Weights of a small transformer language model: 14 layers, 14832 steps.
MLP neurons of a small language model. Each row is named by its layer, matrix (gate and up: input weights) and neuron, and shows model dimensions 32-95. Each number is 128 + 32 x the weight over its row's rms, rounded and kept within 0 to 255. A neuron's up and down rows have the sign that makes its largest values positive.
A block is one neuron, or neurons of one layer that tend to fire together. After each block is what it responds to, as a language model described it from the Wikipedia text at the highest values.

L7.gate17 [ 77 108 145 104  98 116 137 186  69 142  98 114 163 150 120 162 157 111 105 129  98  84 130 181  79  83 179 147 163  89 143  93 109  81 163 137 112 117  70 108 220  92 115 157 108 139 175  98 111 116 134 127 120 125 113 138 202 125 144 165 100 131 144 165]
L7.up17 [ 90 113 143 138 117  75 167 141  95 117 152  85 131 142  97 168 149 104 121 107 126 142 103 157 125 190 103 172 163 156 132 137 156 100 120 125 230 132 121 137 123 149 132  82 140 164 151 162 107 126 126 130  87 142 109 143 130 156 127  97 177  83 154 150]
L7.gate152 [147 152 191 192 124 130 196 169 124 115  95 115 152 142 113 175 118 144 133  92 146  73 119 119 158 152 152 174 129 180 120  66  79 111  66  96 162 125 124 131  98 141 127 130 170 133 155 157 117  89 160 108 114 114 137 105 144  85 135 159 113 109 119 152]
L7.up152 [103 172 159 139 103 197 132 119 166 108 104  91 118 149  74  97 116 158 141  55 178 116 122  97 136 104 231 176 157 139  88 113 110 187  71 125 176  79 119 112 139 135 166 157 131 181  99 170  74 129 121 110 116 159  68 158 156 154 115 167 139 106 174 122]
L7.gate401 [104 143 177 123  67 141 171 157 152  94 106 185 184  68  71 161 144 171 132 150 191 128 124 160 133  67 160 112 162 147 135  99 173 108 108 164 222 104 152 128 206 121 125 119 131 129 126  98 128  99 144  82 146 171 115  94 103  99 157 112 185 143 133 190]
L7.up401 [103 123 136 160 168 113 131 144 110  58 195 149  98 148 114 130  81 113 145 113 160 101 166 115 137 124 125 115  79 116  25 108 122 136 115 118 124  98 136 144 122 127 186 146 151 106 149 163 112 116 114 107 121 187  94 164 166 170 117  90 126  45  78 102]
L7.gate411 [ 98 120  85 150 123 130  98 145 103  87 133 140 127 169  96 119  93 158 137 112 137 119 130 121 170  90 124 137 207 144 107 149 135 152 107 110 173  89 119 123 197 115 141 177 135 107 154 127  59 104 132 172 139 112  82 106 159 109 144 136  95  68 128 115]
L7.up411 [113 158  99 124 147  75 128 142 131 145 196 131 107 137 112  63 151 142 136 171 140 117 121  86 133 116 102 117 165  64 157 224 128 188 194  87 165 110 151  87 192 160 132 158  86 118 139 114 105 112 171  92 144 155 146 132 136  71 109 153 134 125 130 114]
Description: Short two-letter pieces inside ordinary English words that the tokenizer splits oddly, between a prefix piece and a suffix, e.g. exp-an-se, exc-lu-ded, prop-on-ent.

L2.gate83 [130 113 191 140 106  90 120 108  84 165 123 190  57 133 126 139  62 131 128 134 135 132 124 129 127 136  96  58 119 124 144 176 109  92 146  46 135 113 128 118 120 125 124 126 140 165 106 188  59 124 165 137 125 136 159   0  76 121 145 113  33 123 149 123]
L2.up83 [129 124  89 121 105 141 121 218 100 148 128 191 137 115 123 156 119 135 125 138 126 130 140 103 142 134 197 109 125 125 102 167 134 124 169 150 128 115 120 137 119 128 129 128  87 106 147 114 146 135 115 146 122 126  83  93 190 116 100 133 118 129 122 127]
L2.gate227 [134 182  96 115 142 145 129 205 168 137 132  98 131 124 126 117 129 129 122 130 119 133 140 131 132 122 187 114 123 126 127 178 117 158 101 134 128 145 112 255 134 125 129 129 113 132 127 174 100 126  72 132 127 127 157 136 110 118 242 115 116 127 134 143]
L2.up227 [130 133  65 132 125 163 116  84 115 132 124 140 118 140 130 140 130 119 131 123 135 122 128 166 137 121 130 150 129 134 168 100 161  90 151 148 125 118 125  48 119 124 121 129 169 148 127  85 145 122 119 136 137 124  76  83 140 134  28 145 120 136  67 131]
Description: Mainly the opening piece Ma of split proper names (Massoud, Madrid, Matisse, Mahabharata), plus mid-word fragments like rm, equ, le, trans in skirmishers, equations, ensemble.

L10.gate2 [145 112 153  98 113 145 146 140  95  99 122 142 183  92  98 155 147 118 107 115 124 104 171 194  84  97 145 132  98 150 149  61 181  86 170 155 122 111  75 173  76  91 124 152  98 183 127 154 125  71 114 194 164 118 104 149 145 138 174 170  89 132 124 117]
L10.up2 [162 103  90 151 169 100  98 101 108 104 189  75 112 141 163 145  75 114 126 127 132 176 113 150  56  79 130  81  90 110  73 124  86 119 155 138  87 102 134 115 122  81 155 149  84 156 117  88 104 166 109 119 124 121 148 141 113 125 154 125  98 128 133 125]
L10.gate200 [128 113 139 149 176  93 131 140  85 132 109 145 100 127  75  87 119 153  58  95 173  72 119 133  99 111 103 139 155 174 123 106 136 115 141  99 172  61 144 131  92 158 140  78 154 108 171 147 151  63 160 162 116 115 150 165 107 175  99 103 163 171 126 125]
L10.up200 [175 167 164 160  92 110 186 104 131 161  93 124 135 172 159  63 188 155 147 165 164 146  76 115 118 132 102 165 104 127 108 166  95 186 149 131 133 115 132  98 156 173 125 132 131 181 153 125  87 138 159 142 119 137 143 126 141 133 108  47 175 164 184 125]
L10.gate214 [125  57 154 198 187 106 112  85 109 124  91 131 100 122 153  53 132 124  70 133 114 147 135 181 158 106  67 113 113 117 103 121 123 183 124 137 138 152 131 153 129 119 101  99 135 131 151 117  60 112 125  61 107 127 165  99 169  94 104 138 123 171  65 162]
L10.up214 [129  90 126 117 151 108 133 124 154 200  64  80 145 110 142 135  93 133  59 101 175 117 113  69 139 119 116  93 121 109 150 132  92 174 159 170 132 124 120 169 147 164 134 178 110 140 186 131 115  87 189 120 149  81 131  80 139 126 162 119 160 101 135 144]
L10.gate258 [116 133 151 179 125 141 132 170 135 135  82 146 144 111  29 111 132  95  97 150 190 128 155  98 140 155 123 132 115 130  92 120 182 136 131 120 166  65  96 118 131 102 167 154 190  82 106  95  97  81 142 146 146 141 158 168 188 152 134 152  78 108  96 130]
L10.up258 [129 137 163 145 140 140 178 118 165 150 107 126 112 156 104  79 143 176 154 170 117  89 101 118 159 129 137 107 110 162 115 113 123 111 115 134 136  66  88 157 116 132 167 146  84 113 177 123 162  82 133 166 114 102 171 118 150 109 116 100 111 120 117  99]
L10.gate284 [131  71 113 166 174  76 105 102 169 193 124 165 164 124 102 168 166 154 118  89 138 129 119  95 123 110  97 129 121 170 114  99 154 135 119 154 129  83 179 122 132  73 158 120 185  98  80 147 135 115 110 208 104 183 130 143 145 164 123 132  98 128 119 110]
L10.up284 [116  67 131 126 118 128 130 122  73 157  92 178 177 186 118 112 122  69 125  81  85  91 151 128 130 119 107 141 117 191 121  96  74 151  79  98  87 111 114  94 136  91 136  81 125 103 141  77 169  99 197 185 108 147 162 139 113  79  97 121 135 137 105  50]
L10.gate316 [108 104 112  92 138 169 168  63 122 130  96 127 155 149 107 161 133 188 136 112  94 130 141 134 142  94 110 147 120 103 111 137 133 113  74 122 141 172 102 114 151  50 101 151 144 139  90 141 187 131 145 130  64 174  94 133 116 107  97  71 145  90 126 116]
L10.up316 [183  66 122 169 129 119 115 125 122 145 114 149  61 170  87 131  84 130 133 128 135 139  71 102 155 102  89 127 195 128 152 170 105 180  81 125 106 114 120  79 130 115 162 121 181 102 155 150 156 110 143 160 178  72 189 130 140 143 155 102 125  62 108 129]
L10.gate372 [162  74 104 109 170 157 141  87 141 160  71 135 141 100 116 171  96 186 110 128 112  98 159  49 129 152 182 127  83 189 113 110 106 139 101 108  89 113 111 110 143  75 113 128 169 112 150 132 105 134 143 137 100 126 135  96 166 129 123 122 122 147 159  96]
L10.up372 [174 110 147 111 128 123 137 168 163 113 170 114  76  64 163 128 135 141 158 149 102 172  97 142 120 146 142 109 109  68 139  84  45 178 121  44 108 146 160 115 167 151 115 116 201 125 108 122 154 144 147 153 143 113 178 173 207  98 123  70  90 186 107  93]
L10.gate404 [133  96  73 224 118 101 147 139 157 132 140 168 123 109 118 129  83 151 160 110 175 113 143 119 151 107 162 107 141 144 121 168  69 160 112 142 155 163 109 218 150 131 186 110 162 173 116 131 137 104 105 202 163 140 105 172 157 119  71 143 190 140 120 104]
L10.up404 [109 105 118  94 131 143  88 142 126 140  89 151  70 158 110 126 201 138 115 136 120 118 123 106 119 130 117  99 163 109 159 165  65 150 106 121 158 121 125 139  82 140 150 138  92 147 162 127 117 155 120 169 144 130 129 165 129 220 127 176 160 129 100 110]
Description: Apostrophe of a possessive after a proper noun or noun, as in Sri Lanka's, Maxis', county's, plus some mid-word fragments and line breaks after title lines.

L10.gate43 [123  92 146 145 167 102 189 155 141 120  75  88 151  81  38 132 194 154 130 114  94 127  84 103  88  75 150 149 135  88 137  99 129 180 137 185 137 179 216 163 156 126 175  84 132 155 119 138  92 103 101 121 119 139  58 101 106 128 124 132  97  97 162 122]
L10.up43 [ 70 147 152 154 216 162 122 156 100  79 146 134 147 152 140  93 165 101 160 109 105 146 177 113 122 161 119 170  98  58  97  92  89 170 132 146 110 121 123 108 141 148 125  77 201 133 115 176 100 154 115 188 104 172 169 137 114 204 128  93 160 109 140 151]
L10.gate125 [ 85 137 170  92 141 146 118  59 104 107 150 143 157 133 130 170 114 133 104 111 125 162 103 158 128 116 195 141 134 130 107 100  80 188 122 155 147 163 147 151 176 130 111 120 113 143 179 125  89  96  90 131 113 148  76 152 155 154 134 114 151  68 166 104]
L10.up125 [123 147  57  87 119 155 113 109 173 162 159 121 243 131 138 134 163  70 128 127 115  59 136 144  96 143 104  79 104 156 136 116 147 123 172 166 132 162 177 122 137  98 117 116  78 188 137 131  90 146  84 121  94  88 104  96 163 115 151  86 143  89 173 158]
L10.gate169 [106 111 135 140 144 142 130  97 154 116 111  66 167  60 121 139 175 145 135 154 123 123 135 150 136  86 157 104  63 189  39 143 149 128 108 111 141 102 145 163 134 135 139 123 196  91 119 137 167  92 103 131 136 151  99 113 146 210 140 148 142 118 138 137]
L10.up169 [120  93 123 134 191  86 112 151 132 148  76 138 173 109 104 107 173 156 115 138 141 159 101 104 106 126 108 117 105 150 145  85 107  99 163 165 141  64 151 135 165 143  85 136  75 144 109 136  81  93 104 132 148 145 117  65 196 183 161 180 198 125 150 125]
L10.gate233 [126 107 119 101 133  90 131 116 101 146 159 147 153 110 146 135 120 118 124  77 178 154 188 148 140  60 225 139  81 112 107 115 179 172 130 107 151 119 175 125 171 152 144 104 146 156 115 155 111 119 101  87 118 130  71  63 137 140  70 108 162 134 183 167]
L10.up233 [ 88 118  61 146 163  92 144 101 142 114  88 136 134 153 119 161 127  80 126  89 166 169 135 111 102 139  93 101 129 181  19 110 129 115 187 120  94 125 121  81  81 159 122  67 121 179  94 116 165 122 135 124 131 138 116 146  82 165  95 109 122 148 167  75]
L10.gate294 [ 89 124 130 121 150 144 100 138  85 111  83 187  93  89 131 158 165  74 148  83 117  83  94  74 135 138  88 138 148 109  82 100 159  96 104 139 217 125 125 178 126  97 149 155 117  98 149 133  98 114 117 144 125 129  96 106 152 120  58  76 172 142 133  99]
L10.up294 [133 105 147 144 130 180 107 155  71  78  96 162 128 143 117 149 178 115 132 129 145 102 153 121 100 147  80  79 177 155 153 110 143 158  46 142 173 112  88 205 169 108 151 145 154 113 154  78 145 138  92  94 186 142  77  88 143 166 126 145  85 130 197 124]
L10.gate399 [139 114 122  89 123 135 138 157 110 135 128 165  93  85 113 145 144  62 128 107 175  79 110 126 134 125 168 174 169 111 123 116  55 116  80 126 131 125 106 124 145 102 129 164 149 130 180 150 115  86  86  99 106 105 121 152 140 128 154 167 132 143 110  97]
L10.up399 [138 115 127 155 165 134 152 140 124  59 142 117 112  82 130  92 121 151  61 145 174 152 135 128 119 119 130  98  74 179 120 136 144 166 100 105 100 115 139 136 119 120 144  96 123 160  99 125 155 168 102 168 156 132 139 191  46 161 135 157 122  90  59  92]
L10.gate405 [168 161 161  92 118 128 105 157 105 144 109  88 176 157 159  95 133 157  26 109 151 123 167 120 133  58 115 136 122 115  35 122 124 153  91 104 138 172 145 136 146 169  78 134  95 128 144 139 148  88  73 118 139 107 150 107  87 154 112 152 122 155 126  90]
L10.up405 [126 133 140 103 202 165  84 140 164 171  86  91 173 106 158 113 133  66 126 110 168  73  56 153 151 137 201 136 140 154 110 132 125 155 124 198 127 200 126 174 127 142 124 145  89 145 115 133 125 156 168 122 143 102  72 118 157 154 141 119 209  93 119 127]
L10.gate442 [125 107 103 162 164 159 119 106 160  90 113 176  92 131 154 163 154 121 121 114 214 117 140  90 142  77 171 157 104 150 178  99 131 150  79 153 125 191 143 124 162 157 141 177 106 167 154 157 147  57 108 104 108 176 113 204 134 156  77  98 137 120 134  85]
L10.up442 [143 138 121 198 125 116 135 101 127  59 101 165 143  95 148 119  96 134 126  98 134 166 150 156 133 189 122  95 122 174 100 161 122 122 110 220 151 138 113 171 147 128  90 132 141 134  98  99  59 132  85 119 176 110  96 176 146 107 140 186 152 104 185 162]
Description: Short word-piece fragments inside longer words split into several tokens, such as la in explained, ta in spontaneity, d in coordinator. Also fires on the pipe separators that end rows in wiki tables.

L7.gate5 [122 102 166 134 179 141 131 148 161 112  86 127  84 136  97 157  87 108  60  68 163 157 215  77 169 121 142 105 133 123 125  78  73 143 109 136 147 141 145  94 170 162  85 122 167 155  72 152 114 105  95 143 138 126  38 117 108 108  89 154  90 150 120  91]
L7.up5 [ 65  98 143  99 155 116 147 158 117 167  55 120 181 150 123 133 160 126 169 136 106 122 141 108 127 138 141 115 138 147 135  88 133 109 112 154 105  82 110 101 174 199 146 168 102 146 114 111 131 145 103 182 231 121 127 107  90 103 186 138 143 161 156 146]
L7.gate155 [158 142 125 141 162  96  73 225  88 161 148 134 137 140 111 112 102 159 151  42 132 158 151 135 125 110 130 131 194 122 135 175 118 124  85  96 142 115  92 111 177 151  70  89 143 123 162  55  84  97 103 139  67 151  88 155  82 105  99 129 163 158 113 142]
L7.up155 [149 134 161 112 109 145 141 211 185 103 154 137 125 123 124 120 139 138 154  67 105 141 109 107 129  88 151 121 147  89 155  99  84 139  62 106 148 112  86 152 142 175  99 160 119 174  97 203 121 126 108 177 113 124 154 103 109 150 166 133 171 132 174 120]
L7.gate293 [139  93 135 114 138  94  72 161 154 145 172 183 130 100 100 105  45 100  95  93  93  98 148  77 184 124 111 135 135 128 129 149 110 166 106  99 126 109 120 182 151 111 159 122 188 153 150 173  59  74 123 128 130 120 146 109 176 110 134 133 203 158 113  94]
L7.up293 [118 166  78 165  99 113 151 130 168 139 123 121 130 100 110 109 112 117 104 146  86 176 191 128 153 116 128  60 136 134 136 120 131  86 105  45  74  84  87  79 125  65 106 110  74 119 147 141 148 136 149 148 120 112 143 123 143  49 151 184  80 130 109 180]
L7.gate437 [171  97 126 107 105 179 183 142 162 144 133 143 136  87 138 122 118  53 126 126 112  96 180 101  90 111 129  91 121 151 105  52 116 140  79 144 150 161 102 167 103 154 162 171 187 100 112 101 136 168  88 169 127 101 139 179 124 142 104 113  93 153 107 169]
L7.up437 [120 128 111 118 118 133 175 195 148 140 175  73 118 133 152  93  56 169 160 144 144 117 134 124 129 135 151  81 171  95 177  56 127 184 106 113 165 149 115 135 158 145 119 134 204 112 132  23 122 125 119 154 158 157 146 107  82 137  91 145 150 110 107 155]
Description: Fires mostly on the apostrophe of a possessive 's after a noun or name (Tennent's, month's, character's), and also on mid-word fragments (sacrif-ice, soundtra-ck, se-c-retary).